Part of a small language model's weights.
Size: 26 layers, width 192, MLP 512 SwiGLU, vocabulary 537, 11.8M parameters.
Architecture: RMSNorm before each block, untied embeddings.
Training: a variant of Muon for these matrices, 224M tokens, 6830 steps.
MLP neurons of a small language model. Each row is named by its layer, matrix (gate and up: input weights; down: output weights) and neuron, and shows model dimensions 0-191. Each number is 500 + 25 x the weight over its row's rms, rounded and kept within 0 to 999. Numbers have three digits each. A neuron's up and down rows have the sign that makes its largest values positive.
After each neuron's rows, "fires on" lists the tokens most often at its 100 highest values on Wikipedia text that the model never trained on.

L15.gate113:490476489443532516520536514506520539516489525497516498496532491492516492498508517506506495523496514509458434465495525472521495529499522499507509540465523504502477500453501508517513510511507486504514530532484486504475498494511458487491547477484473492444505528471531489454482493544477530525508430513528481508495500545525480439494449581514469451509468504488462488525490507472502496511527485467439535506496503492480459523480495491554533454478489517498485482462493463531449504526521502494499492477498500487487488496500453521478497501492494530492508516497492492496549518510526498553
L15.up113:535479483500542522450517509499487495524518521421492500515492519523533505528500476540482462471513531489451504505491499499427494526510496500503463497448520477484478526487466466498509491509497503473449523473446482503505475506508524525533524504535511524510506484486485501489522533510484535492506476512518485537492522478475477510511509535500514516508475494513532477520494468528494525502532481498484482529507441551533510501558523493510514531445482496527518475527534492467523491510507470528518496541512521500529517450456490520518466512436500483522519496506508490479478508523460547461
L15.down113:510482524536534457494473499525528490440455495461497528482502469535523495506533479488518484515509487547499482499499508495498528511450488498497516496536521522507478482502509546491488501477487536489486479473514510545482539516514489492554497532476459453512509503493480491529491506453533485473505548500521514495506508541495488509509510506525500454481510487475446507483456473475476481476494530489544478455496482504449521515470539514490525501494516523532497558510549506478461529459490563513470486472520476475481478501528528510484518522510442521480478521490524449500517472526485501500
fires on: "am", "ing", "on", "oun", ":", "si"

L2.gate281:501467487500504486509499491571510525477511472489486501532540495480493470484520491481512483552516535498502512533478500537501539495486489505558480460497520469455527545547482470480503488522496511559534462484489509528443481533470534541538496481514472528524488491490505533545481525511507534519512468490517486494488495465522491511493489503475473486525476492505483484519503512521468489472449483452485465463487530498527474471484507530512472469531480510526480510523518459504491510477474505551491567506497478478488501521466483509524493479490487487500527493457480486457466449521507489462
L2.up281:485491482465474464506499494533528552491481468513472512531560516503503488488497506460504492563523507495492505561482491539514514505485498513512488493486499482446516555533472509471511490502472496542507466491471521554493489568493507546513490483519496527489510516494522532532491536531478522528490494471463486500494485427549494531488493487463482513511469493515504496537509527501482460477459483461480502489527539486527496482481509516479471498496485519500513532521507483507503517455494497531482583518477468445494524525484481493513500493483497480503496481478476477489483448504477488463
L2.down281:518463454509475504516528486512512521527480538402498497481476482497526507507489512520482487542500505500529487566507482543492527499481504492516471486535507512489529528512454509446470502506487466487523509510501524524480496460512510505515517510507487541522523484510470517521511507466499553536509479485500471438514512471524493514495494491478510453441497489481471465512510459533512473481525510499513485521502538506510466487519498506511525491490485491477466496503496458563493550496481478488471520476452511500471480487499489467503496463483544512548479485530501491483502481440505451466
fires on: "m"

L2.gate329:477488480485499519541503472518506476491473504479498553516506561515521514481502530508479482571527492478468555528479513512517450539512520473529535507511516523471505536513484536497478514472505483503522465518491481497410515489466479497522519479511499546503462478494501452541503502530531506479473508470514462470487519499498483518510505524487518490483499473507465472497534473524470503493518509472469492543508520489489531519467529535523527522513477505484492489490499521532508553504495498491514539455507473520497552515525506494560503506490514533487456505509505492552469512481520457467
L2.up329:517512458469503538532484476530496503486482487495486542536486523492511487469487526520461513544558505470491507517490503513507475502498498478489533487534532532465501555507508521498487515496494468520516490542466501506428546499480473486506514465472476516500466488501482484492456509521511522498451504489500452482497529495505467565490538493492533500487479516519456450494501496554508499488466517472459479530497498533485508496488524503523509522497482488469476491482509503507486544496504513530542526435485479493511544528484506517550527518494488528500478521555476492538492489509499439461
L2.down329:508482505494514496487494490498480502507502516432518493502497533533501465480488543503504524558467563472483547515472503534475481528470487514524501451532521554498477512491525532498502498490517510513537487503500505488423543469487484497533460480481487556490502511522478544527489538475506504530496473490502446463495522459494492528547527502492502488424516498502510498507533509521518457484501519465464511487474498507547493528479489506490501483503493494455504458538483496499487546514471514501486540459493466469506539483530505534495496476500533502515512468509486480534481480479514493495
fires on: "m"

L12.gate113:491485503548466498504543487487492542482489540491498492492506511508514438491503519484492529502525503509478548501522457560478488496509476489448485511528519544527506532528519469518501502544495521500461503536495471486467491481439492495460478508444501496533485478462484484488482515539494520490495485514489483479522486513488472537487514500488526501497518538525491466544521501534484519490505478523466489466468491537505490481544487474498508553470455534511528488475497500560533503500535528468480487506510484503490493559496521534492515485541473512547460512484503514530466547464496468513
L12.up113:484542511450521467515538512488524532511540492466443508562516509539504491536505504494501495552480468499523519487487543504578518495520462483461506480444512477559545495475515505525455540523517501469478510474476480505484516522495490523545466459507497497479469546493486507518494481521546498502510532496545504505468477465506539477508520495501479511484502504509502510521533477493519465511483483494465518525498496477515477498450482522511489498516480494499481466510530491479480504485538478506505497484547499549477455547493498504522489496513517514512524539464505452499494495527519535511
L12.down113:507483500473509519529502511519476500489502499434527505499512497557539569491453479556481532479499497520511510524478470506514486527512479493530477472521530487518546506514527465536470498560483496503487559507508520536491494488491485505494566513511538487480525472502510498498500475512486471499515528440459483482535508513525498508483532512536501468454531506502471480517499446497510554473491530511473508503516504503492464483538479473504496514525488545522481471497514501527473444532505504503517511457504509519523546478486497531467478490504528474519485541506509494478448492506527527478
fires on: "or ", "and ", " ", "-"

L21.gate210:461531486513477465496489522498489500519460518508537525532504510502509511514489504488447517521465494503534471463492499469480499470458502515495507517509544501527490495497470495483499447491511498541510508472504466520527533481505461508543496475489514448446508483490527507480460493492521453521493449485519507473496503532455585523518453499537494488466506522513476472505482527520504467490532490496507468529493502480486494551445520486527520528506487536481523521495476520514464535510482486510548532501519478496536549483483490474486481460480495529511503514492492510533483514550517436498
L21.up210:466551480486518472480529503532480501519496508494549518508483480535491472522498501485496524501509537474487494467543535503532447489491485526518478497468473515466489530493475474499494513539546547511566500479510552517441471498523514518511536512475479480490481478473469488468499507519501493463472542520544498468474485577469518499535488507554482476523527507522462467489458497480477490503463491509504473504519489475527502496475533450528494496494463484494524503516473544466515521515515482503488484526501504524495484511478518491529509497475470535513492431497490477505487485463482504477
L21.down210:458509526542472472501498544469442470518524521455515491509518479468486471505515516461452502518471511477513468481520462524463502478534460521503522510516525467500481514509482499475484496437525531545460514480543475526521520499509479451463498465470541519489561504472497499484480454470516482517488447503489530539504518527517539493470492498535467518472467466529490484505523502559483462482504514512504524487547478490517504503471555525493495483490483534470521502493483512498467488480464473497538488492508505473476483494480464478516458514502483519497519507493479488471501485494486507492
fires on: "ol", "al", "in", "u", "g", "oc"

L3.gate178:473502520509480534553463448477506494522528507469475515541535509503452505502482528489519498497529556504502514505486482507500473518508496536482477480476527499488536511495474504499559451513481490493534486490478470541462516529461508508483530500520427548525518527502493503537516492493491505496541460490487477506483473483493504539554524492482473484519461485540440481517510518535520507503491511510487493523468481473493489467479498513505489524469469493490497486479477499511503560493500492482516553451536511486471534476512473472514534483489476493478500450471494455526523493467530508460
L3.up178:530524529534479546497508458531527474522521498511456539509526524488463493492524515485532500492510542508484496533524489511509490496436466522504453487502488489500500511537487521481541483525481485519497475479479516562486504515465523507522510482493468548501525521530520501531500500522478501526533448499480492489501498496507518516541528479446470507534483535520496478521512486535531509520484507519474507497458469472484497504513484515496464505463489462456455471485504527530521527461495475507568480490498539476510498512493450536461543481517515488502506498488504442529462533468484497457
L3.down178:528483479503489512574491508528501538508525503475478544538501510468493484506527506478499513499541503504511488535484509532493486497485516530513498475458499505475494511444524533510449468524520510520511499502507491535514508480505532475521471493520504513474472498541465502521493468538496524526534497481532474492515511432513491529550498492482500476475471495480511514494562473502504482487512478492496425521475490492527499517489497519537529457532499447480489498478484472500492535473465490480497535473475485499463527471477510526525465449477557495524514456500477492487468459479553477504
fires on: "m"

L10.gate179:533454499496513502531504463495436480540514496526450469473554530483491475541484510490490514488506532487503517503524515539515481503468510479519529530523514489471471490547494486504524499505478525467470581535507460510489508500476446482473530475465509507436510500460504523525500508521484550493486510494507482513487546522527501477504479521494482474504486493501477532441518519539530501521540469530453478468452484465491482500481543529533489510472516475493492509497504507502511487516517549520500466508465485516477471511479514523497509484482512526535508519471511459544477482517485496500
L10.up179:512476498508537530492506507484471475492491449494535493499454516526529525508503514485510483466500503481486533506510490455492494474523497481530477471496500504501475451494478488454488513542500507466499530476489497476535502466530496506455539529487507494463500488564489512484504477557493501562491521495548467500543523530517492481474468492503506531497518500547504485513518500481502492529519512500480518501480535516482480536501478517497501512506513529603484525528492494513467471524488485469497490518520550507487492465502514524470483489446494492417541506526517507526525517545482515468
L10.down179:526507490525513492547457541494515482495441540468474502477516523480512494480506544504516517503509499513460524468489518506491519497545504496496527499461494499516441462518497489486519450501517504474502497541483517536556483477532527510498518495463488466495518532525560535477483494484506482503512503535519481492485527524503493491470501477510476551453530514492480470502462466505531490490481522483489489494525473476512484498485509500484486487491505503523480519455481464518527487476444502442512482542527511508442465490488519487493469488523515550532512524487543510539464567473530516494
fires on: "am", "or", "an", "k", "ew", "on"

L15.gate509:499512514491513479481473532472459507495526499512498505476501525514485489487459480490473506479510514497459550500511527482531500499499487511445514542518506465511480508513498543536506453497471496519505511481493495499506488534541492477531488470458535523456495488513536478542461467512546540488551533480512516453481509487515477508495435491536503505500513486516498521502465490504465560490510537503472446512489538490511493465495513483510490536522467492496469476501514487482473507513503446526464481468446466541495503504535515457501520489487462547502529523473466547548491491515510522473
L15.up509:520520518516517485490489527498508472510497478459511495470505484517471506498471492504484525489531526471479508517493518502546495498489483526472472543501509501495479536497504517527480495562495459502428469480523523510548494566524462481502516502503506531467498546500540463555449477478522525515551546519517505499498469500494492517516457480524482496488512491491492532503504465507479546508532534519492483486514526521508470466512509494510464537525506506535472475538528491435503508532489470522491502490470455552492516513514502461527502501468468514463504526496447534544514496525498490477
L15.down509:459529484521500530501519451445520507494498489406488495467450526514481504446530486507476501492512500493478480498459558470509519481482501498511497458463512502477499485503528490460475483502504504486559456480547505536496518512518510495545538500492487518418529537495534562503476490473495497511498536528492533503494492462474516493458519445519521521480486518495532505482526535509485490498485485495503500513513520506502479492498495516496496531506471507538515495499484502497490503518501506514470470521524497548485514490493541495504431504505533511501474500514498542488532498489513438520
fires on: "t", "f", "k", "b"

L15.gate78:567472473505517495510494516512502548514472467529516525534534481471492509488470511484461544487473484488469472455536487534471500535515519512500513504536487478551452515537530540469502475472519505539462524471468510497495494489505539488527468501512510507497516478495485501519488471497502502481486497516487513482520515511529494468491548499527525507500500490479507563443457470491509532537483532466524528510476468518469481509479452483530473473512509523428504510516525523493498466511459467483523520478497492496515474508527522498510527539560522509476496477477512502524539493535526479483
L15.up78:550470484446506500489505513485466515491474500452512497508474544493481508444555493512485456489518462502519531475506534546480444471501572506507493491472497518516523498512493514498486487512486540516489473483472528480534520542483530492485489513502484510505539496474495476531539502496566497457507498506473487556517513485511493483510489480495488484515505488508530477499444479487444501465540538518483483505484511478448543480494515499474465563530507462520508500513487528519543483488488506492497486501488471471477519519509512465518525479495529485460485485488517562511508534518501506515
L15.down78:474485475527554489514492472490519513503475496527468481478537529505490471505489475505485490513558487468476550513464519521513491521469500478512462462486510556476488499524502512499518492550527525505500531521510533510477511541494473528542487468523484465512522502537553473529515513533487520497519518549553526539523486480536530474505479477496499522509480464434499515498534520481461500490484489501525526506477528489498493476480481514559546505534521477525508481486510447510483463462499534531495497478502474467447478495487488459465507510500505492527514499517509492481510448504503540527
fires on: "ti", "b", "t ", "u", "or", "t"

L14.gate177:479508503501509511524483514490513467495519522506501512531552487542501549542475499492546467494520546497488481510529474527484470469560526516485513508554526536515455476506449485519508427500479489522495475476520474481456523489491493465462539532489500483530504518490506518501536472474516442480530494525452509492491506507549510489516485463506531516462476499499545519518500477464514547470504467473458489543489525525540484517481464535488505541479501525479486483535498505513530505524535497497484515499499456500525497541479480468516535502508508461488485462486511522481499499475501508503
L14.up177:522477481480479482511508557542473436481518477546547477477484509476477547491495466499505461504474536489568480541507491521502519523515501530492544511506503513469478538474502528527483539461490505517494527507518502541460486473471513450476509556483466482544495506536502490512548491454523524494470508521492477545505514536512492469469494462528493505533540511495487485455490499505497516491488522504493484487552513474516494482504502478502556525519528524487518497533480541494493484545522499506466507507494481502472504512496520476481460505528482497471487513531482464460494527509501469470
L14.down177:521527498506485502485513496488515496489503497496506545573450538517493521515496501466483458480531522507491514478473514540502505526507479502543498499484496448497544459537484466509491499521462477458505505516489535486481511482484538528472486493525510478460469523482544482501472504480473508526518486477465539487563502536504469457515479502477517514479503493443476474551512482496521515473467502520505483546502501511527489524481489503496521520496484520469468534513498541548539495463509485506510531519519500503523529471473469471485495439503499493522511464549473505563546511484471501480
fires on: " ", "um", "al ", "an ", "u"

L11.gate372:510482508471513478516528462579483511495490493462488499466515497496521490517483498490494491494489501451527484461484523519468500489488450504487520524526468494483522483520531508552502495520486505467454480499498530485475483515495524525482533461484496472481497456488497514561501484513522529487483513515470513489482492477492525510531511489482454503498482527508501528513454540514464507527505537460503442512561464497491442485499483524491515488537484513470462495480552474488492469530491468482506479503476499478501462538454517491467487534517510563530479487499487496454476519506517548544
L11.up372:511463498484483494490482534473454567502476482529505495480511563476469489482457462491536474508506533523502497514490528471491498485515508483538490498473482542490513467477507496467496480486510491500515490477499512485485516499494492466493493510455555522529522448529547501500476451520521475492461464498451525553507470500491499479520505498504472504488490509509470529508501445493502517469508508468508477510494468522442449519508453517485506488540514494507474530485513529491479485502495493446505465529469491535503487495425522515490474485506463536517508515508462555524507475533506533479
L11.down372:513521463501527476468487467481469532508462496490481520505488490516478502483472509531499491501486509506470483517451463479546472518487480482446444505462508497521519444512468478502476522496483506527526497491490510542525524472488533522532494514481514478538490488497485557544473561530467516455494474467519564521490500523455536493500506499482539505493514496510539508519472508515538475500499480513471476518476481520537501504480508491514496504511465470545510495565493447512499488493507527473490484502477472520536511482526489507500484478449480485474541496508475517482513524498526425499
fires on: "l", "li", "b", "ur", "c"

L4.gate32:512494493541527482506461481517553516497517480495535503505531475521465505462454497498514472510519536517470506532490495488515485499473491509501506516491453538500539543488510547515536444510472511517514500529507515529491486486473510498489476506502482537491497497530528505510480514498541487489543494477502538539515497513509481487499555517514481496492468508526490491524510483519467475470463456508495450473505489485479513496439493494528471522473504465529525472548518498485497500490468498536477530488566517473546518538509465477506507501448501532473531526472471486500465507520576449486
L4.up32:510496510512532502488458498500545489533529444493524524507506497492463484441478512510536474501522514495452531502518508490529515482533499498520458496482453545539509560481485514492517475505519500531476480502458468517481455468492527540501466496528514554504485496540482498537471516500532477469548494487520487538510515489521505496489520498509490459475497529531501481532455466473480471480504458516497467466508498478459583491478494478544486519488518474522538501525508493497507460471489499529499510495505525504490486490525453509505503478477503507498516551491485512500466492488540465455
L4.down32:508480479534462504520539496507524499507501541419484497502498468505476480508511437548457525550488511476536491522494470526479535530474512502523499479498488500480546502505483506501480514497507461498522500502532529551543465488484507493543548528531476526513524487490507488500532492470498514506470528512501477467526494494524533491544549491455512541474471513503461495499507493541496507485531536496514478523487526505526496477484487520503535499496500514439482494523455467518478539513445485478457540492467539507482493502501494516511533462492484531514475470505499488485487506475442479512
fires on: "m", "2", "7"

L2.gate2:502512468523463496490552461462477502535475481518498452502516516496498535474477535473438524476527487468508531495581514499492449529518535495514501514499497508526534525514468492511499450504554480488524519518509481547496493516510477472520500487493515483458525511471461495464506506504454491537508472535483477485489485486497518487519446466521454485480507452476484503478484469500466517495503509499527536511482518442483480485507495481529523501489498487515479512494541548517447426484462521475477469522505485479502504497555512474491518505500521497489507529521503488506506515491510519469
L2.up2:519514478539483467496539469477509494516500499521510474495499505467487518469461531483471517456525489440506524510558522500466475542521499485537489541480509500514531503506480502514503484511554477501510525511506481512476492511480476485503473460483505471485515520480472512472537539534479519512508470512478489494511478519480501493503455468517466485421488458494475497487491480524460498528522508513513546474459515425514489498487489486514505489518506508518486530486495536518420429472450534496492451522485474521500507522541510473518505520521514523488483507520517491479490514497503528462
L2.down2:483477484505500490532499491458525520514490485528532491496503563472504485486493510497466500462482535462505506529526489484494495527540520492535521467546522509495580501509475509489486468536505530481527501530506519495498525511496509510544483512467535436509536510441459571497497513434463483556494505518528502494527511514496505520515480486559509459447476467482476536488494504499490490508506519522508524506491511471537494473476488525524515528515482490472475501520533525495487452512481474500510475501475511549492506482534514457535531486516513519508495488521484510456502504486499460482
fires on: "pr", "u"

L13.gate157:482472508490488549519522527533474485471512521445490525513493525503526502503482483476525530480515476511491508521544528489548512531534508501522502524471498484496507548513507484482496489512477500539470530512499501474525519508494484451483460475508530444528513509502539557474494500515519504494538496497484473435474495462513514476439490517513502468488527475498482520528483512505475467532499533542506553512530468484476525510525528483522493427490462513456510511502524481532488452560504439525488509474491512489511509514494519488520490501543531500521517512518535496510468536487493467491
L13.up157:504530501535505521516536521526500494447533548468504484535524527503511527501440502467536499492497457512525491488518502504522536518526499473489483528514490487511475518538514485455466511536517527518513497465492507508486505490494494508477495504495534530491488481502496568482530529467505498529500515474479473463470503551505476485478461495554505484479533528534538477502552513488510538539502527527466517501520491478507519532501489440522540452491501523476464515499510465524489466490535494489492464499479525467470501534508497475463465457541505481459540499506533534498511521502465473517
L13.down157:496539470508504543533473528473533493521538448514519483507492541480476475479470575462504498472493490497509497500509496534513518500508462496458468494499481474510513487515495509545563462499494507502517514527486512491491493544502497493486459517485533462493514498539521485499496504530514530490480511528456482526501506512487471534482484539489524493522524516532511499497477462528521475508526437535460538506499501499513476493478499496513482525465508508463544510512494526504460502470500465425505524539471490515505463521496538510544512441478487458529508458495464533506472494504498469483
fires on: "o", "al ", "| ", "ary ", "t ", "ed "

L3.gate468:492504468446483490493462489493516489537526488497499501558494545501514501487458479508485501507477521488515494491521513488550549511459489542519513509514460465511489531493533519523506471530488453510547492474489512534442493504493485494494495523524494526528492526518458524503537490514554513501539473513534439524494513432492474506470531476502542503496492545485476491506483537498542507491499478471478465540509539491529486486488483537496504517516505453501480528485511525521516523518485425464522553494518494496508529480532520509511490501473523538504462522526481478511493498530474499488
L3.up468:471474451484494489515463483522505494493442497527502478463513527446515508492453503480481521507485534510500472497511539523529506503487493503513529489512477527465522533499490546528499455539476437521521528505507521510460503535514495498532464516475499543503489507538492511506512511547535483498508488472506480525483480487509486517504535533473516469514466529503481487494510542487450496487502518470497469517524508480522479525493541531528476517488437440534531507497494532497472510482533479490489541505493508513496543480515503487507512499470571539526483554523460473513533481492465523475
L3.down468:526486477485503486466510471498510551500499548451481468473489557455477498519519524524527515535505534489508537535483534511508495499481530486505480501520472486470490519487480543515491452516516481539499503494489496481477478491531484475523513499511511487532500519517445503475511548519510546510533495465483423508531517475501548519556517461478493498474483517523490505522519498535506487470534514460493496498505519504516490528499551499517495480497487487493497517483477504522505541514465489527491545516500542500492494497461542502518481464506547526508493447544467443496489461453472512510
fires on: "m"

L3.gate260:527471474513537491522506504496491495489523461508526457514520527546481452484482507495479509441483515470517535534499511460445481529513536478526491501517518502498513528475549492527517463529552477493484538501466483525492473484543472504535461488462521515476517526470498525472522495539444496519486501497529503457473487492504509511515464514466433528481483488471501485466522507487462558497455518502530519502469491460486496484500468516512527521506542521514493534532505520507471459469473533463498495514486510515485489505503493483509532469495510515460528503552487476493467516488524492519
L3.up260:515469474526528515529522484494502488491505459511547471494528519538499453476479524513491526443502511466494543530505496458461474519499502475537476501499521497509506535467548474534526479536536502502467548516479475509485472503546479519544486484492522503468515523465508512476529489519439485518477498499542511493471482504521495502520473558474448524505490491473462485471543538498446533500466512496519505491466513458506487498475478501492531531523510519540492518519511527482468452460464550479495495523523508513504499515509500451481520494490507516454524506542473510491495507495516480507
L3.down260:513456471497520499525530471503497494507504469502509453461532556519483493476481525474482502461490519476513516533513491465470495509538513497558499479527515537521534458458494495510497472544490480488476498505490482507516498539538478501536503463471504477480526507440503559458503497474478479582511549509541498489506516489516490474522478475512484469446514502455492510454475510503475507483479514519522546520492496489509495490484502514495570495526492484531482489531545516505474491496453503494517482516475548497487542519490528460523532491473498523484516475497479505472502502479505473511
fires on: "pr", "ul"

L17.gate449:533495498495548505461480485527484513519484476504454499483509542520504503496554499426470509516467492466459497493468498503473482538486493513489509511445525490518486531542482487450466537489513482518499437483514488452515485519527487499478495507496499521458536462520499544541462514537537530461515476471495500498487528534489544533472502503525518500482498465520473520468482516490494495552504503526453508486484477499502511491466507511484471489542512516534506449474490503498525478487517495496488509496505446520486479544490506484544499476547509527450478502499466502493502461491500536531
L17.up449:535497522490490535474524518480499520479497470463497514484538496491477480473512492478445463513500481510434520508519507484487479484504514537505489479526507479563526529494491516460467462554515487493476470485487541518536508514525511485473441506499497487502486454476525497532498462526522501516481521508521444461505515491507476520518519500492552487545526497490539581511467516497500515511531528516491497509510528465525492470483499517531506550470486504468507471500472465446477533473513473518450514499481487497474491532511479454515522525490490527491472482529521495507467513523536481483
L17.down449:532495447508491473533548496545502541485476514477497477515525537504484514482473523476493479518532526508507538458490520515517485470473474529495479443480494542483544514512494525538507522541501518470502493518483445489499497505503547495503526542540471517511491500531506470531488541502545467487485532511529446521501505475519511487524462507502514505518502511533524492499518561527459485534488513478480511520510462474507549531516518511520481438463536529501505499462512478465515486502466515503512503500491497524465487495502465498477535495527488543488476469518523453447493494484497467507
fires on: "t", "b", "c", "d", "y"

L2.gate174:507467507495480488517513518516509484493467522518534492509532483493514480516480494547525505504492511510450519528494502504480478524474507494521497479470467483474516524523436463498506481499521504489496505520498491528490490524521547504508544491504500521470468504506486515558478525460503500502544492468527508505517494483451509505493453514465538462491454499502503497498473496474468540458472452497510500486522530531483480500493475535487466512461515478504489534492476470538518512452472509468476540568450520493499515491449497562512479482452515486511495461475507493501462475452494489431
L2.up174:528455524515483471509485488514520477525488464499519519520492503490533470501477483541505496483477501508464483549499494481490515496456492490518512497497486482461544503553452465462491473500504513476527488498515474538506470510476515529520534487502447515476472524514477513549483504468516517488540485470536512547521528476449525523540498481488496455481463520504487538494490504510488511485501482493526511490511489547485470453488445507481475525476516518525483534475492466481504484473483494481494554542476502489535463495463498541509485463453507517511512485507492485536423492449509501468
L2.down174:518500493507445440508522547543496477486478512446502514475483489477506505504472466508528496493526511483478476484508511505497537495485507511495493452484517553495518474528494495511487518529490455482514508545504524515499477473492530498519542523525506526479490485519517472529503489463504494534511485462529470504491488475517463548466473495465524483482439453518480484520535481521467507488504502482490476497475527518509539496481518527490490482544538471487481547515456534530489583525455475491466492520498552509471494495513477504496496509467530501543489473508558495474493499473488480472
fires on: "m"

L14.gate116:502477494475514533511460512507525476491488509474464543526521504526449525496513480497503505507514492515494504527499469518495530565551482495455493500466484491499503509509509479497478463571484515487515526495524483481475496475456474533475479502525507438470521480505499483491488462491480479482490501504496530499506509484500483492540487462501502498533524426464538490520490479484509518431470542489506513518482466512461476522537505473504518512540494527551457473457508496541497504485484534509518464536494495502477501539504508484492453521537503553492455508503477465465535491493485496468
L14.up116:474496522475540483468525501490500558474534483475494495513511504527544456491522475453528505532477521499473527464476513532519508510508511499491502497460516508503493454490517499506474521494468506508481470473479510536498514493514519526508495489507505449491481516476512527467492497517470461506510479512454508526508496459437520524549482544482521479511524486502486505571541480462511472472535524478502517481453498459484472535500522519502578539515477522475510464522467507483543477482547498498518507488493514511525471451478511504469454508471513506531505519497487489500539541525492494524
L14.down116:503483496489478501483513510529459483521520515460534499500474460545512521540508533467512526478501498501479506512495490508505492523552466459533520503524520472467530468567479510534525514532506542533477514497516497515531481459479486502531505531472508501500509508519476506491488545505484489550516488482478524536497517511509494472464495508478525510474505484496515478566484494469524495501544513469497524466482580495481497520478548472460468518425448514506533475482496492500506506533504490498529540525506517504491493456478494463515531444487509486523517547479524517518495518525479502524
fires on: "and ", "ld ", "an ", "T", "or ", "l"

L19.gate253:487469478458516486489528453471520467477480483488538510495535519520546503480475484516469493482506479507520491519532545471523478482487507519547499496515526513480506498503477479463501463519522470556503525505515492556533527519468516502488504522480512496515488542417500474470525512539553509508504502510533500462493482527455470545470483544529508486499541540495502476509485496525467516452481502500492522509502519509494502516508472500530486470476505515473493558490503521518519503459560461473507464506472515467515513496451495501499447478503472488480481513507504469456525505507488477466
L19.up253:490541450448510534489534470498499475486495554511491530488554522485453464463456471508503508488494530465482493497494495526516533489520492495514519463517519479547521565541531502476476466545508522533514532486525521511511473500545490503557500498467501516456482499509496509479489495518490523497494515514501532496465493507487526519460505508524456489494490482505513476476510488507484541442483499537457469500494510491543493466506504504525491508517432540509452533531509531492499491513515504473513482539495495490498510527492489447514445482528483529501532482470504483468484489482471529494
L19.down253:476479519523554549488511532454549501478506503490520544491518423482471482502505544489546490490479492529535505460503479532505508513484518492465524542525551499442560533522483488480503532451502470501474498495478517494508532493498511529488525487518547530509518489477531478469477490518545496500500509546482480512492480517512532474477497530543525456499498518536489521482488530498488479510469450522522508530519511512471504511486493489475464443516508528482499538509464494439529507503450500477504484516473500485504461491508535514495500531517507467487472527530498519491505493495483496514
fires on: "o", "al", "ol", "on", "ar", "ed "

L4.gate174:562513485535529496478520522508494514522548501518506476489492555516468448511517522488449497462475477477499473526516520492513496475507536479493506503503530532472498488520540507499518518514522471485509541487502458508476508496496512504512478498488495518502464501504495555485523482484448460510509496486504523485487527496526482490487471532467507516496480488470521431496517519507467523515437509514468502483482510525501543538502428472501559545531528521467490506480496490491465467446449541456486490530515504521468534499518470516494527451510499509495480498555477486498495504494501486484
L4.up174:500474478556555506523527510509539546507492508490494501483558523522463463487488485505457504441534502489484488542527516465507463461520479475497514513510524553498491533511531514482540560545510464460477513493528458511468533519483526506521499534454521526499502510495499508496561534504451478517498489495510510511505488473531503493521465489489469517510506524469476487465544528504445511504459511505461487465509494515502498500499486500513529516530495514503489489488469473473466451483481549467500501555504523507509495523501494487486542514493532454495469502501470490494497474488523492480
L4.down174:525462483521502510521526461504505497472484472525504467487507515501451506453478528503488494441471509474523519516518480480509477519507493527550525488520505545522533473479494476521508523553470469454447501505477492506496486557521483476571477484490522492479501517464513557470522509464506497591517530504528526486520506503506493492524476458514503488436506498452470494480529498505487481492503522530496527541506507487508507502498525499503525494519482511517492487578522523503484490501475513500480463520481516495486512531495523498520522470498516508477523464495444513483537491474472507508
fires on: "pr", "ec"

L11.gate338:505494475497533530502538544500503512527479487508439483524491510523520536511439568511474507474504512531484524499519483502521469473512482558458472520540538493526488486467479530545489506527483508493519504546489530517508524494493504517534484479470506510540515478492512510513483503503544486485482473503429494477471510494511470531523497501546474490483471496495498521549473522524499465522504533513463509523463491496514446494538448525503511453520492470471443460465546483496478516529510519485494538491515523477518494501493543505477511466541516518505491506493506512484528505531519519492
L11.up338:481484475495501499474510484510479482523476514490483477495465512520521511471485514494447483483485505510498500501505528560490480476488504491494473493508564512503534518500504493511457511502487516501495499481501491485512496525503513467497431531480535501549499433510537532473445505550543464447493513483490496514473454470496487512526451531540522504490501509479505519536482490528502412488464522504496461515485506503526497508513459543488522471496458493532463502462550523490466484532491533470511527510479483533527513483530509449480466523497526487503473465510517501480474520494499475501
L11.down338:535537513538512483498538530555534538506536507489545524483482453531480470482544522483513473545528482479484489474491526477530522461446537513474509514512502512478502500530486514508480516514469521560512492535499480462537482488487500515534526482478517539489501484514491522473497520502502509551510497485550521511498551536475500493491496463495505471515488508485534458514454484481529542497480512499534492487535505472488479500535507484529485521547466533504481513519488515509533529491495517464494489464490461531516514548492526466494542486535523498483508458503547517505491535451499497500
fires on: "h", "v", "end", "b", "all", "li"